{
  "num_attention_heads": 5,
  "norm_eps": 1e-05,
  "rope_theta": 5840.0,
  "init_std_o": 0.00837,
  "learning_rate": 0.00521,
  "beta1": 0.95,
  "schedule": "wsd",
  "final_lr_fraction": 0.05,
  "max_seq_len": 1024,
  "z_loss": 1e-05,
  "train_tokens": 381600000
}
MLP neurons of a small language model. Each row is named by its layer, matrix (gate and up: input weights; down: output weights) and neuron, and shows model dimensions 64-159. Each number is 200 + 20 x the weight over its row's rms, rounded and kept within 0 to 999. A neuron's up and down rows have the sign that makes its largest values positive.
After each neuron's rows, "fires in" lists the words (lower case) most often at its 100 highest values on Wikipedia text that the model never trained on. A number after a token or word is its count.

L5.gate437,204,187,196,232,174,196,201,222,227,225,212,180,189,188,209,221,214,215,181,212,185,192,206,143,212,224,197,195,231,178,186,170,208,235,212,197,224,195,191,212,219,194,208,192,246,220,177,212,204,191,220,205,209,238,153,231,200,203,216,175,185,220,225,212,200,193,194,183,196,237,231,198,189,198,182,214,233,169,188,205,199,197,219,253,136,177,200,191,220,228,218,189,146,219,171,208
L5.up437,215,177,196,177,186,206,206,176,236,211,238,198,172,177,226,210,218,207,202,203,218,150,228,187,247,195,206,191,223,164,214,216,229,219,182,187,220,230,202,197,232,199,203,176,210,202,183,225,212,209,159,191,216,202,192,203,190,203,208,212,200,176,189,192,180,219,189,226,217,218,205,210,210,196,226,197,190,198,192,198,180,223,207,222,160,199,207,184,253,217,230,194,208,204,198,196
L5.down437,208,192,190,165,218,190,223,193,195,191,206,218,152,202,180,215,195,233,207,180,182,208,190,214,193,196,201,223,215,185,203,179,196,227,183,219,191,207,181,199,220,196,174,215,192,202,253,225,221,151,217,247,219,208,213,169,218,175,190,182,210,183,238,162,208,188,201,200,209,187,208,193,145,187,175,182,174,196,189,207,231,189,208,205,203,214,167,221,173,190,241,217,196,208,212,207
fires in: "included" 16, "as" 9, "performed" 8, "league" 7, "featured" 6, "with" 6

L7.gate484,187,170,210,210,178,231,216,200,201,222,200,193,177,204,223,208,224,213,201,214,210,199,231,203,193,211,171,211,214,194,191,208,247,197,184,195,182,207,188,227,193,222,188,179,185,166,178,170,198,170,196,183,185,241,186,214,143,199,195,183,194,191,233,182,221,233,199,207,188,185,204,191,190,193,207,168,165,145,181,196,192,186,198,230,180,173,173,203,225,183,175,153,220,194,212,170
L7.up484,208,212,209,252,199,197,240,176,232,212,168,181,181,185,183,226,225,191,195,205,208,156,188,207,210,200,201,189,203,207,195,176,218,184,194,212,172,180,216,201,207,187,177,183,223,196,207,187,197,195,195,215,177,201,231,216,208,198,185,158,232,190,221,166,199,229,191,191,186,231,206,204,180,223,213,200,196,200,176,184,190,216,219,220,204,210,199,218,192,177,188,157,220,193,232,178
L7.down484,204,165,190,209,206,195,202,210,212,190,198,202,237,200,207,200,194,188,210,190,224,186,218,230,178,211,220,215,160,176,237,205,203,181,189,192,189,186,210,204,194,191,210,188,202,179,155,193,227,211,184,188,227,188,172,223,218,168,233,213,214,231,200,186,217,186,226,190,204,184,190,215,165,187,224,183,246,218,211,204,164,205,198,195,193,185,195,193,217,205,198,214,134,204,211,200
fires in: "which" 46, "album" 12, "that" 9, "who" 7, "song" 5, "genus" 4

L9.gate840,204,215,219,209,223,210,201,202,227,190,152,191,191,254,176,183,212,228,186,217,157,178,201,239,239,205,176,218,210,194,219,198,185,208,208,221,204,223,194,196,211,221,188,215,168,212,179,197,197,207,199,181,206,207,180,200,187,197,185,268,187,223,209,181,211,197,195,229,196,198,204,207,174,230,204,201,198,185,205,206,183,189,152,149,185,204,223,195,162,188,221,201,232,183,201,183
L9.up840,211,174,232,173,175,193,213,207,229,204,160,223,192,202,220,181,210,176,172,225,164,174,204,177,201,212,204,172,205,179,210,200,203,200,210,172,221,199,179,173,179,224,214,207,241,176,188,208,198,199,212,202,187,225,192,188,204,236,184,211,232,209,196,187,201,213,207,229,201,190,194,196,202,221,193,166,212,175,196,167,193,191,182,202,223,204,211,192,201,169,217,196,188,216,186,181
L9.down840,189,196,242,267,198,201,199,207,204,177,207,192,203,204,182,205,198,193,229,165,201,196,231,183,200,213,209,216,241,210,186,210,176,175,214,198,175,225,208,173,169,190,237,214,181,217,202,171,222,189,221,196,209,200,230,196,227,199,194,170,194,157,211,195,218,179,207,204,157,176,171,163,209,184,193,235,187,208,196,168,225,162,216,205,210,195,197,185,187,184,167,228,197,206,196,187
fires in: "in" 94

L4.gate361,210,224,237,199,211,204,197,203,203,174,226,190,208,196,205,214,180,175,215,198,221,155,205,201,189,212,208,214,198,210,189,210,213,214,192,221,174,196,186,186,199,192,213,223,225,198,194,252,186,213,222,195,172,188,168,188,193,206,165,217,173,180,223,214,193,202,219,177,198,204,189,207,195,187,199,220,173,178,215,225,201,223,182,185,163,201,212,185,237,190,174,222,242,202,197,206
L4.up361,211,202,170,213,212,195,227,209,195,216,239,190,258,208,193,211,203,220,198,205,193,196,192,192,196,158,195,191,192,236,216,191,197,208,227,186,229,217,220,195,208,197,181,182,202,216,217,219,188,205,154,164,204,214,190,203,192,189,204,186,184,226,215,202,206,201,217,200,220,187,228,173,222,185,222,221,189,226,211,221,204,211,219,188,165,188,202,204,221,188,219,185,200,204,225,219
L4.down361,197,217,215,199,210,207,169,189,210,189,236,223,195,188,169,206,186,189,170,238,219,180,236,203,183,221,170,181,200,172,190,215,198,217,188,188,196,202,202,247,189,229,184,226,192,224,179,174,188,198,195,195,143,213,185,187,211,206,200,204,206,197,191,214,224,201,221,185,197,176,167,195,215,221,162,234,188,208,198,201,192,225,172,184,186,213,194,191,215,204,179,184,205,176,208,196
fires in: "in" 100

L5.gate836,179,212,210,199,158,188,282,226,206,207,199,199,199,179,156,210,222,155,199,157,224,174,186,184,188,201,207,183,176,212,188,170,204,191,177,202,199,211,232,142,182,188,163,181,164,207,166,157,198,191,216,158,196,222,184,238,171,218,177,199,191,171,215,182,185,194,197,215,158,212,207,217,182,204,165,234,203,205,209,210,210,162,186,167,212,212,196,189,180,195,222,228,189,179,227,214
L5.up836,186,211,159,216,225,199,181,225,228,224,206,180,215,205,173,223,211,218,205,173,198,259,200,178,207,171,216,157,208,193,228,189,194,200,182,227,243,196,236,189,190,196,185,186,180,224,160,221,210,204,201,208,192,194,180,188,175,215,221,162,205,191,224,205,193,205,229,209,183,213,234,192,221,215,191,212,173,156,202,193,200,177,198,243,170,169,239,186,183,178,226,208,195,203,169,188
L5.down836,199,195,198,225,193,175,199,221,177,202,199,213,207,197,216,174,199,183,200,234,175,218,164,196,204,197,179,220,202,207,183,213,218,220,200,202,211,212,171,215,177,189,211,165,196,165,248,270,158,178,178,182,200,185,217,205,218,202,247,202,200,204,185,186,231,196,214,211,215,192,183,208,176,246,220,181,184,209,173,220,200,187,160,168,213,209,168,212,223,225,191,187,205,203,218,233
fires in: "of" 17, "one" 11, "many" 9, "some" 9, "any" 7

L5.gate815,223,210,220,174,204,210,197,193,174,188,202,199,187,226,230,212,201,231,190,186,199,253,199,163,205,187,220,183,172,190,201,163,168,178,188,199,222,170,185,182,150,208,204,210,188,231,208,204,223,189,190,169,176,186,188,205,153,217,187,251,189,200,187,188,187,179,175,205,181,198,207,203,200,190,158,183,174,224,204,190,213,179,174,153,185,190,223,207,217,192,183,202,193,227,206,178
L5.up815,198,198,213,197,195,191,213,185,186,174,224,213,167,238,213,210,196,192,178,207,249,179,252,191,239,221,193,199,188,196,194,203,202,232,185,177,211,181,175,170,199,190,235,201,189,218,212,172,208,196,219,160,158,187,188,189,206,246,208,197,235,203,179,213,199,182,204,179,196,207,212,233,222,211,189,219,196,172,200,217,219,196,181,208,199,189,174,199,196,191,177,216,210,211,206,204
L5.down815,202,200,212,213,208,210,214,170,215,222,216,204,209,184,194,215,191,242,192,216,215,219,190,203,152,158,199,200,221,183,199,213,173,198,205,237,232,194,219,193,220,205,210,196,233,200,206,232,177,214,182,217,202,173,227,182,180,186,180,207,213,194,218,150,202,212,217,191,195,198,178,204,201,188,230,183,178,213,224,200,181,180,197,179,222,193,215,229,229,176,205,186,225,197,203,167
fires in: "in" 20, "of" 19, "rangers" 9, "at" 6, "rowing" 5, "region" 4

L10.gate897,182,205,243,219,197,202,181,190,242,196,192,204,203,224,190,198,190,208,186,188,176,188,169,190,210,203,209,209,249,237,194,211,223,201,202,193,187,188,213,171,164,231,206,229,182,197,168,202,224,240,181,203,157,175,179,149,209,167,206,212,193,183,208,223,216,213,234,255,186,193,189,181,180,189,189,190,189,198,198,210,178,212,221,176,211,217,220,209,200,193,193,237,201,194,192,183
L10.up897,185,235,217,201,212,196,194,186,238,214,200,211,199,177,186,212,192,169,213,190,217,205,193,242,188,172,166,185,189,191,226,224,205,238,234,176,228,212,220,233,193,195,198,192,188,197,157,196,183,175,191,193,195,193,210,233,202,187,199,217,218,205,236,223,234,184,181,215,201,185,196,227,195,165,212,223,200,185,183,241,229,239,200,178,242,211,172,181,206,179,223,198,190,188,200,191
L10.down897,210,205,200,231,249,211,206,198,220,198,186,190,219,194,220,210,209,220,223,204,217,195,208,210,215,196,198,186,190,234,157,194,171,202,213,180,206,224,222,199,192,211,206,191,194,210,231,192,179,183,192,202,212,214,222,206,195,207,217,209,191,179,243,211,222,185,197,216,212,172,169,192,191,175,205,221,187,188,223,195,199,170,179,178,192,210,188,176,184,192,226,187,181,196,178,187
fires in: "in" 100

L9.gate724,195,241,219,210,186,201,236,211,201,194,215,191,150,193,222,151,201,202,188,200,187,190,242,180,219,196,198,227,192,174,205,213,203,233,179,216,177,180,205,192,186,168,155,216,184,171,183,199,173,201,214,204,187,200,176,186,194,204,186,193,193,179,180,189,176,245,188,206,190,188,211,207,197,162,227,195,216,228,200,205,211,201,185,225,203,205,212,217,208,193,202,156,198,176,170,207
L9.up724,205,203,196,203,169,213,170,171,180,196,241,214,223,212,200,170,191,224,198,182,184,204,216,210,201,166,183,168,186,185,230,217,177,229,236,180,142,227,194,194,195,179,211,191,175,187,182,187,209,193,203,207,198,213,191,164,194,232,195,193,206,232,228,197,204,221,206,183,187,179,235,207,197,205,199,198,191,236,196,211,208,180,193,217,178,217,160,203,228,193,226,170,214,174,227,180
L9.down724,186,236,196,198,189,214,210,210,223,194,202,180,208,191,188,195,225,181,182,190,230,193,244,202,185,221,196,236,199,208,244,186,201,196,161,228,223,215,189,196,182,176,187,244,249,172,206,215,165,182,206,222,191,221,210,207,199,190,201,194,197,208,209,175,216,207,196,202,222,180,212,214,208,205,184,196,210,201,215,164,221,184,173,185,189,156,186,208,187,193,197,213,176,216,223,270
fires in: "of" 28, "to" 16, "was" 13, "is" 11, "are" 4

L10.gate1200,168,234,229,202,198,190,191,192,209,188,234,210,181,207,193,193,205,231,208,219,176,194,213,210,197,229,182,207,201,182,227,192,204,191,173,189,179,204,168,219,202,238,220,216,184,213,189,215,195,242,217,179,231,186,209,186,240,215,191,214,214,195,175,223,173,213,184,210,229,187,196,210,190,209,196,208,205,209,203,193,185,199,222,182,266,204,223,206,216,198,262,231,206,201,193,187
L10.up1200,207,207,205,193,180,179,220,194,217,189,202,177,207,192,213,199,184,198,182,198,208,196,217,204,170,193,191,210,217,203,191,218,186,217,210,182,163,224,206,240,196,195,199,208,198,206,216,183,185,202,183,182,194,193,232,172,230,214,192,227,211,165,244,247,181,233,197,194,197,191,198,196,200,200,198,209,199,212,196,216,176,176,202,197,190,212,188,203,263,203,220,177,187,180,195,190
L10.down1200,203,199,193,187,218,215,192,202,186,210,232,177,186,193,211,219,224,216,223,212,209,197,221,154,182,198,191,195,185,205,238,213,199,196,204,169,183,193,206,168,200,175,191,199,207,168,226,181,206,172,170,233,178,176,220,190,203,208,195,177,216,240,195,187,208,241,179,207,199,224,182,201,245,192,208,204,211,195,208,213,243,210,205,234,161,181,247,208,184,253,222,192,190,205,192,230
fires in: "from" 15, "first" 9, "in" 7, "after" 7, "for" 7, "to" 6

L10.gate618,187,166,189,192,187,179,204,203,184,193,162,227,158,161,203,169,225,198,201,201,189,198,218,216,245,178,197,202,208,159,224,213,212,211,205,192,226,162,187,200,197,199,176,193,228,215,185,198,201,224,189,164,216,217,171,209,201,234,197,201,189,215,151,201,228,206,209,228,176,222,194,200,217,178,228,182,199,231,184,205,222,202,181,191,165,178,188,225,185,198,245,187,190,185,162,193
L10.up618,194,216,182,198,220,227,213,178,206,193,165,214,166,258,194,155,194,195,159,206,179,185,215,212,194,185,199,249,175,179,177,175,195,200,189,207,209,207,164,182,182,193,200,188,193,199,195,253,220,213,223,206,221,214,221,184,202,185,192,231,219,228,201,189,195,218,203,216,192,193,160,184,219,202,204,188,201,197,215,194,188,191,213,169,220,189,215,170,187,200,201,226,185,169,226,186
L10.down618,204,174,179,251,189,238,207,226,215,215,207,244,183,225,163,221,222,188,208,191,212,212,209,204,202,215,200,185,242,169,209,203,238,217,210,207,188,218,201,193,202,203,193,210,175,204,225,174,176,195,200,219,187,215,199,188,190,184,160,226,156,216,219,208,220,204,188,221,210,186,208,199,216,191,201,218,215,223,198,211,215,189,212,238,199,173,203,224,193,223,165,190,243,214,214,212
fires in: "to" 27, "under" 25, "of" 15, "in" 10

L9.gate7,219,216,219,175,190,208,192,209,196,216,184,213,165,220,198,198,219,221,220,178,201,196,214,226,215,236,227,186,199,197,212,184,178,187,205,229,210,173,181,235,227,157,191,196,181,186,204,190,185,231,198,182,208,197,170,182,209,234,198,173,211,181,226,158,207,198,182,208,208,159,200,198,179,193,245,158,179,189,190,168,201,206,185,206,195,219,219,213,210,215,230,208,189,160,210,207
L9.up7,213,210,217,191,201,217,219,226,219,208,206,195,219,202,200,212,215,203,206,173,191,199,232,218,229,180,188,198,188,180,169,207,194,226,240,189,183,215,210,194,187,254,228,199,202,171,211,219,180,214,224,204,186,184,236,180,204,208,262,251,210,217,217,194,186,183,204,226,192,179,183,191,211,234,191,206,198,156,202,196,216,174,210,201,175,218,181,175,182,166,198,197,225,188,170,212
L9.down7,195,178,225,234,189,151,208,192,175,160,181,187,206,205,203,170,177,171,228,199,222,202,191,209,226,218,186,226,215,182,196,201,240,222,201,224,177,233,227,211,211,187,199,227,209,218,174,194,228,191,225,191,221,181,183,195,205,197,180,191,204,155,189,237,176,190,194,177,215,175,209,187,205,214,154,215,207,223,200,214,220,218,204,213,220,209,188,187,190,217,218,206,222,196,201,200
fires in: "in" 40, "of" 6, "despite" 5

L9.gate28,194,184,185,184,228,208,226,233,192,164,178,201,193,171,214,222,241,204,209,174,198,197,194,193,199,216,223,205,191,181,216,198,207,228,183,198,226,173,230,230,189,202,209,193,225,202,171,218,182,193,208,221,214,200,201,187,212,216,215,222,208,240,199,227,192,191,213,218,210,206,219,216,211,202,220,215,224,201,192,171,210,200,185,186,193,183,215,192,190,207,184,179,192,189,230,189
L9.up28,241,213,194,228,209,221,221,176,199,206,183,194,208,189,176,199,179,235,198,163,202,239,231,156,228,205,224,219,213,175,164,185,218,201,220,197,214,191,203,226,231,219,231,218,199,195,175,188,202,172,224,235,189,205,189,188,171,204,213,202,206,234,199,239,185,208,207,195,208,219,227,156,232,213,207,181,188,206,192,221,177,192,204,226,163,162,171,206,214,147,182,171,163,232,250,200
L9.down28,206,210,229,211,191,185,192,200,209,191,221,206,168,170,196,208,199,233,208,199,186,213,232,205,216,196,210,228,194,210,233,203,225,197,184,219,185,233,204,198,175,194,207,186,219,218,242,218,200,188,208,221,191,165,162,214,191,182,212,216,229,205,212,222,212,203,204,200,166,198,191,229,187,227,194,203,194,171,177,199,191,203,161,197,194,220,214,198,221,230,187,168,243,186,181,204
fires in: "to" 16, "and" 14, "that" 8, "which" 7, "who" 6

L9.gate1099,245,157,201,209,189,225,198,204,218,215,196,175,220,226,221,205,215,190,181,194,241,222,213,204,212,234,216,207,210,183,198,203,210,146,207,148,187,206,245,223,187,207,191,238,226,214,196,183,221,215,188,190,193,194,202,194,209,231,183,219,212,203,191,202,200,179,189,176,189,177,250,179,184,199,182,218,196,203,166,190,171,178,191,198,162,191,185,187,188,204,206,167,203,214,225,219
L9.up1099,248,195,189,237,188,236,196,210,198,201,230,196,218,236,208,185,175,200,204,205,227,226,208,202,202,186,196,200,212,191,179,204,226,184,179,186,200,184,201,226,174,223,198,208,225,226,230,194,181,218,148,171,200,199,186,206,203,206,197,192,239,212,234,225,199,189,227,198,166,193,216,197,198,194,160,208,224,176,196,196,206,203,193,193,152,200,194,175,188,186,245,167,194,201,224,215
L9.down1099,152,197,208,248,228,158,171,194,177,193,174,212,166,178,187,202,234,183,251,203,180,174,175,184,186,206,231,213,171,220,215,208,184,148,198,191,195,195,239,187,193,203,214,155,158,205,189,216,196,167,198,191,182,194,198,173,168,182,258,185,206,194,215,191,237,204,202,211,193,203,176,147,199,204,240,189,177,175,215,206,235,212,165,205,208,202,157,196,191,185,195,175,216,215,186,202
fires in: "also" 19, "this" 16, "next" 9, "first" 8, "following" 7, "then" 7

L10.gate586,195,232,199,234,221,146,220,228,180,209,250,180,188,173,177,215,163,197,229,204,186,213,201,215,221,196,187,185,201,179,192,187,151,206,232,185,186,166,158,216,192,209,248,244,194,182,195,192,199,204,171,237,198,223,177,163,238,189,191,201,204,203,205,200,181,197,194,187,218,213,203,197,167,185,194,209,155,190,225,210,187,194,216,172,184,207,221,212,215,214,220,189,191,187,217,207
L10.up586,185,224,207,178,190,222,217,223,188,201,199,166,171,188,213,182,150,217,219,186,177,200,195,212,236,206,221,191,190,203,190,182,187,219,219,182,244,180,162,231,202,201,227,170,208,180,197,200,169,213,209,205,227,192,203,195,182,191,223,197,221,202,205,216,210,191,181,208,230,220,209,150,207,222,183,195,169,155,198,183,210,195,225,193,196,215,218,237,200,200,251,172,201,203,217,217
L10.down586,211,168,205,166,195,216,201,167,251,163,213,213,226,189,169,201,228,207,212,206,221,210,208,199,195,194,189,206,203,188,178,179,184,159,202,191,222,211,204,170,207,200,196,205,173,205,218,209,176,236,208,206,221,199,200,211,205,214,183,217,191,217,194,180,214,177,183,195,174,180,164,136,197,203,225,240,210,209,231,191,178,221,216,234,183,193,209,207,229,211,194,261,212,222,204,178
fires in: "the" 38, "of" 29, "s" 11, "placed" 4

L10.gate649,164,212,208,201,169,211,219,204,219,212,200,188,180,193,166,202,185,199,219,205,172,174,224,249,202,211,177,164,197,184,231,169,200,207,233,226,212,202,175,213,219,198,180,216,186,215,207,227,181,205,187,184,242,219,201,166,216,200,227,246,193,206,188,194,240,190,226,207,204,217,215,181,204,175,245,214,196,224,184,211,212,184,193,187,175,182,235,226,163,184,211,175,202,229,201,196
L10.up649,171,195,175,203,212,200,203,199,224,206,178,199,190,200,165,231,238,206,193,205,212,182,203,231,216,192,180,219,155,211,208,201,202,211,226,215,203,175,204,201,185,254,193,209,207,184,177,189,198,212,193,182,214,193,185,195,236,161,205,195,199,227,212,205,219,198,230,237,208,162,208,210,225,196,195,163,226,205,192,249,217,184,196,215,222,205,215,170,187,190,217,213,212,157,190,223
L10.down649,229,185,181,200,173,195,175,215,190,204,208,214,170,233,220,194,220,153,176,183,173,228,205,200,152,194,226,199,198,227,175,179,224,210,207,192,177,173,237,229,198,203,194,161,216,205,156,185,202,206,215,232,191,196,225,208,203,209,207,198,178,165,212,211,205,231,163,169,217,228,175,203,192,216,183,195,194,207,187,210,201,202,216,204,197,237,183,214,204,204,198,219,204,206,188,183
fires in: "of" 20, "in" 18, "from" 18, "to" 15, "as" 7, "that" 7

L7.gate573,212,171,173,197,244,155,154,195,178,191,153,171,211,167,186,205,218,189,186,204,242,170,190,190,199,198,184,211,219,181,187,226,229,190,223,211,243,210,200,178,204,190,196,205,215,180,171,205,218,209,216,186,205,198,130,240,227,237,178,227,183,201,183,158,210,213,223,201,191,220,229,219,224,227,186,203,196,203,170,225,206,189,219,214,190,191,227,212,205,188,216,206,198,174,204,175
L7.up573,223,181,221,214,212,218,198,178,190,203,182,214,225,159,202,204,193,188,178,201,198,163,212,211,171,202,204,215,217,180,207,188,188,191,216,210,214,209,208,186,188,206,203,232,224,193,217,192,195,190,188,197,194,219,199,217,216,186,151,213,168,201,230,211,225,201,230,192,197,209,182,182,225,214,193,193,170,205,192,183,211,186,183,177,191,199,194,169,211,188,190,214,179,198,174,227
L7.down573,186,175,210,191,170,220,199,210,209,168,168,214,203,185,220,195,228,207,156,209,230,184,201,180,229,198,181,185,222,198,182,216,242,227,168,160,206,209,172,190,200,203,219,196,188,171,186,207,195,203,237,241,190,210,222,206,175,185,210,193,178,169,204,195,204,207,183,211,199,195,216,193,233,194,171,182,213,183,190,186,185,216,194,212,229,169,217,194,195,225,207,214,207,214,186,163
fires in: "in" 60, "on" 4

L4.gate1163,204,210,185,258,192,224,201,204,191,187,175,197,197,196,197,196,184,157,196,202,181,200,254,180,205,204,206,210,194,189,211,185,210,176,206,199,212,203,192,205,167,175,213,195,173,195,190,206,211,203,210,220,188,200,216,182,194,202,191,194,177,157,211,182,212,218,192,200,200,224,163,217,200,199,178,198,187,191,172,164,236,234,224,197,244,158,221,187,210,184,205,203,200,188,253,163
L4.up1163,175,156,170,231,191,190,222,229,210,211,240,185,230,186,175,190,202,193,192,208,220,185,190,194,206,153,195,203,203,200,190,176,234,145,197,212,192,192,203,226,167,146,142,187,200,230,183,204,186,199,206,191,225,219,186,174,207,205,198,208,189,199,218,185,203,207,193,188,160,216,224,195,178,229,178,159,169,192,176,192,203,190,203,195,181,177,210,195,184,227,196,206,164,212,172,201
L4.down1163,217,190,201,230,176,209,197,181,182,164,196,199,156,220,211,181,214,199,184,197,182,211,194,167,191,221,211,179,206,218,217,207,203,207,174,230,221,207,201,173,193,198,205,181,187,238,205,206,196,182,194,202,192,202,204,204,207,199,203,212,180,166,186,214,185,216,219,194,210,199,155,229,215,188,185,190,186,205,171,194,195,169,185,215,236,140,176,171,166,202,196,215,173,170,212,198
fires in: "one" 33, "two" 24, "several" 14, "three" 12, "some" 4, "many" 4

L7.gate615,202,202,179,168,198,227,240,207,200,201,201,212,155,198,187,234,191,225,186,173,207,202,229,174,214,217,172,187,205,196,162,177,216,156,181,256,204,213,168,218,195,200,245,205,184,207,180,222,219,190,166,219,183,204,219,205,191,185,193,205,202,211,212,166,206,214,197,210,201,220,202,206,211,211,205,184,193,192,204,227,205,180,184,218,175,220,194,197,223,182,178,198,217,222,202,204
L7.up615,202,188,223,205,196,198,191,201,188,215,188,202,166,198,199,192,204,174,194,209,187,219,232,207,198,203,211,180,170,173,225,209,221,160,207,181,197,208,158,185,233,174,198,221,195,199,178,207,179,205,202,213,207,220,188,198,207,207,195,204,245,194,204,184,228,176,161,240,189,221,203,231,201,206,238,217,189,190,198,206,190,232,195,237,192,199,185,164,234,208,208,194,191,206,207,179
L7.down615,165,194,209,222,198,213,167,218,198,195,189,207,201,201,200,198,162,191,205,208,204,202,190,193,213,246,180,188,237,173,180,215,182,209,139,220,206,229,178,208,219,206,220,196,177,218,202,198,161,194,220,206,194,218,235,187,211,214,217,203,186,202,175,197,210,206,197,208,146,201,233,193,187,190,195,193,249,198,172,185,199,171,219,205,204,185,201,219,203,193,215,210,213,199,201,195
fires in: "in" 59, "of" 20, "town" 4, "towns" 4, "across" 4

L10.gate551,175,203,240,236,164,201,185,203,211,209,196,183,221,205,196,197,205,187,206,165,168,202,211,198,203,217,184,209,205,200,169,227,179,178,195,188,189,206,198,183,223,204,204,246,229,195,207,247,211,200,154,184,181,212,217,240,187,205,192,210,194,176,191,211,217,185,193,184,182,208,211,199,185,193,209,208,201,194,211,196,170,185,219,192,223,162,189,208,179,173,195,187,229,174,226,185
L10.up551,192,188,200,194,169,216,214,166,185,199,197,210,189,190,236,166,217,196,212,215,233,208,205,189,186,193,196,185,185,163,204,176,214,180,233,184,198,207,200,235,185,199,188,190,173,213,181,207,168,203,158,171,211,192,185,178,185,205,217,198,164,207,193,179,226,200,229,216,170,217,213,194,155,214,214,181,192,179,179,198,193,225,166,176,172,188,205,205,170,194,243,179,212,212,209,188
L10.down551,179,224,188,190,217,184,190,169,188,182,186,216,183,234,201,187,238,207,190,162,217,196,181,190,195,186,209,205,177,209,210,222,182,185,194,173,213,163,172,217,220,225,215,220,225,186,202,228,215,202,213,218,219,208,227,184,192,236,218,216,197,197,205,203,201,226,191,169,178,205,194,204,141,184,189,207,198,209,180,216,208,221,174,221,208,188,210,203,174,195,186,195,217,206,192,188
fires in: "that" 30, "next" 11, "following" 9, "each" 9, "same" 9

L7.gate326,171,177,221,184,210,203,221,188,201,201,193,194,232,207,184,208,212,242,180,197,230,215,187,187,202,189,200,173,184,199,221,213,183,181,229,214,189,189,198,220,147,211,173,180,183,225,193,186,194,191,203,197,174,200,195,180,200,222,237,223,175,213,191,174,204,176,211,209,121,200,180,220,195,191,199,181,184,189,204,141,194,164,222,192,219,194,202,219,203,175,178,200,188,157,209,187
L7.up326,217,193,251,193,198,208,211,179,205,200,194,184,196,205,221,233,216,197,166,215,198,209,214,198,204,202,187,195,183,188,213,216,183,178,216,199,161,232,187,213,191,201,203,237,230,189,203,228,208,212,198,211,203,206,217,177,212,220,185,203,170,161,177,200,195,159,203,210,192,188,201,228,192,189,168,189,183,210,188,193,178,181,192,194,198,221,201,193,194,192,204,162,212,177,197,202
L7.down326,191,208,197,182,193,184,189,195,211,228,188,202,162,162,207,173,199,180,193,227,136,177,195,242,208,243,196,214,209,203,183,187,207,220,234,174,190,196,204,195,248,201,217,210,190,206,167,209,166,199,190,198,209,238,196,182,200,206,183,203,234,169,196,178,190,216,226,176,225,184,201,191,227,193,217,209,232,185,151,210,200,227,199,194,224,179,178,175,198,217,201,223,192,185,206,220
fires in: "than" 22, "of" 13, "in" 13, "to" 8, "over" 6, "as" 4

L3.gate537,212,209,170,154,185,182,215,197,230,201,196,192,214,214,173,152,186,185,207,210,223,161,202,178,230,221,207,177,183,148,191,198,209,208,219,193,178,204,204,215,208,176,214,175,170,189,179,156,215,200,204,216,216,220,167,219,276,198,212,198,218,186,203,213,184,222,193,196,184,210,219,195,175,163,188,154,201,210,212,215,187,200,208,251,211,201,188,220,194,165,200,203,169,212,212,202
L3.up537,159,175,174,196,187,195,219,199,189,223,210,198,141,181,166,182,217,203,184,203,199,176,178,198,206,208,207,203,186,186,230,201,215,214,198,226,211,257,153,176,210,187,205,236,191,186,233,166,214,185,199,211,240,226,167,180,244,198,215,225,229,187,223,198,193,173,212,169,184,232,197,193,181,191,171,178,225,205,172,239,208,184,185,226,166,204,219,221,215,186,237,201,191,187,201,204
L3.down537,222,238,182,158,170,219,190,202,173,187,207,216,217,212,179,196,214,171,167,208,208,189,183,200,184,205,214,161,172,161,212,204,215,206,197,212,202,183,197,229,214,225,176,168,186,200,214,203,183,187,202,191,177,181,214,196,204,172,209,218,191,208,206,216,225,225,190,174,185,185,233,199,174,158,228,216,194,216,198,210,222,200,187,212,236,190,169,192,182,193,208,217,189,202,200,234
fires in: "was" 43, "been" 22, "be" 18, "were" 17

L10.gate624,192,188,206,221,205,221,193,239,212,196,215,208,191,212,193,209,200,176,184,196,226,187,209,182,219,213,232,220,195,205,215,170,248,210,194,203,213,160,175,216,207,159,207,229,191,197,222,182,225,179,167,199,221,192,166,213,204,215,183,196,230,207,208,175,201,194,216,219,212,222,203,223,152,221,197,157,212,167,183,217,180,234,188,211,156,177,194,194,199,222,196,196,195,180,205,217
L10.up624,202,196,155,176,177,218,193,203,216,213,201,193,210,215,185,207,241,201,195,193,190,175,204,195,214,199,258,272,220,200,201,201,224,181,202,231,200,218,163,220,195,174,176,200,193,206,196,178,202,172,176,180,204,196,201,211,162,200,227,198,241,231,211,195,175,200,226,175,202,203,208,205,212,223,186,217,200,217,187,223,196,186,202,218,181,202,193,201,215,185,179,194,210,225,225,196
L10.down624,194,190,206,192,196,226,173,223,221,187,180,220,209,196,209,210,203,171,152,170,203,227,174,232,214,191,212,211,193,210,158,203,190,194,176,179,188,200,198,182,202,185,191,203,160,189,211,198,165,222,195,201,195,202,193,205,219,200,179,191,207,191,217,169,199,208,214,186,194,203,182,187,162,212,167,188,200,208,208,188,202,256,176,214,183,178,215,218,244,198,190,173,169,213,207,206
fires in: "they" 34, "who" 24, "we" 10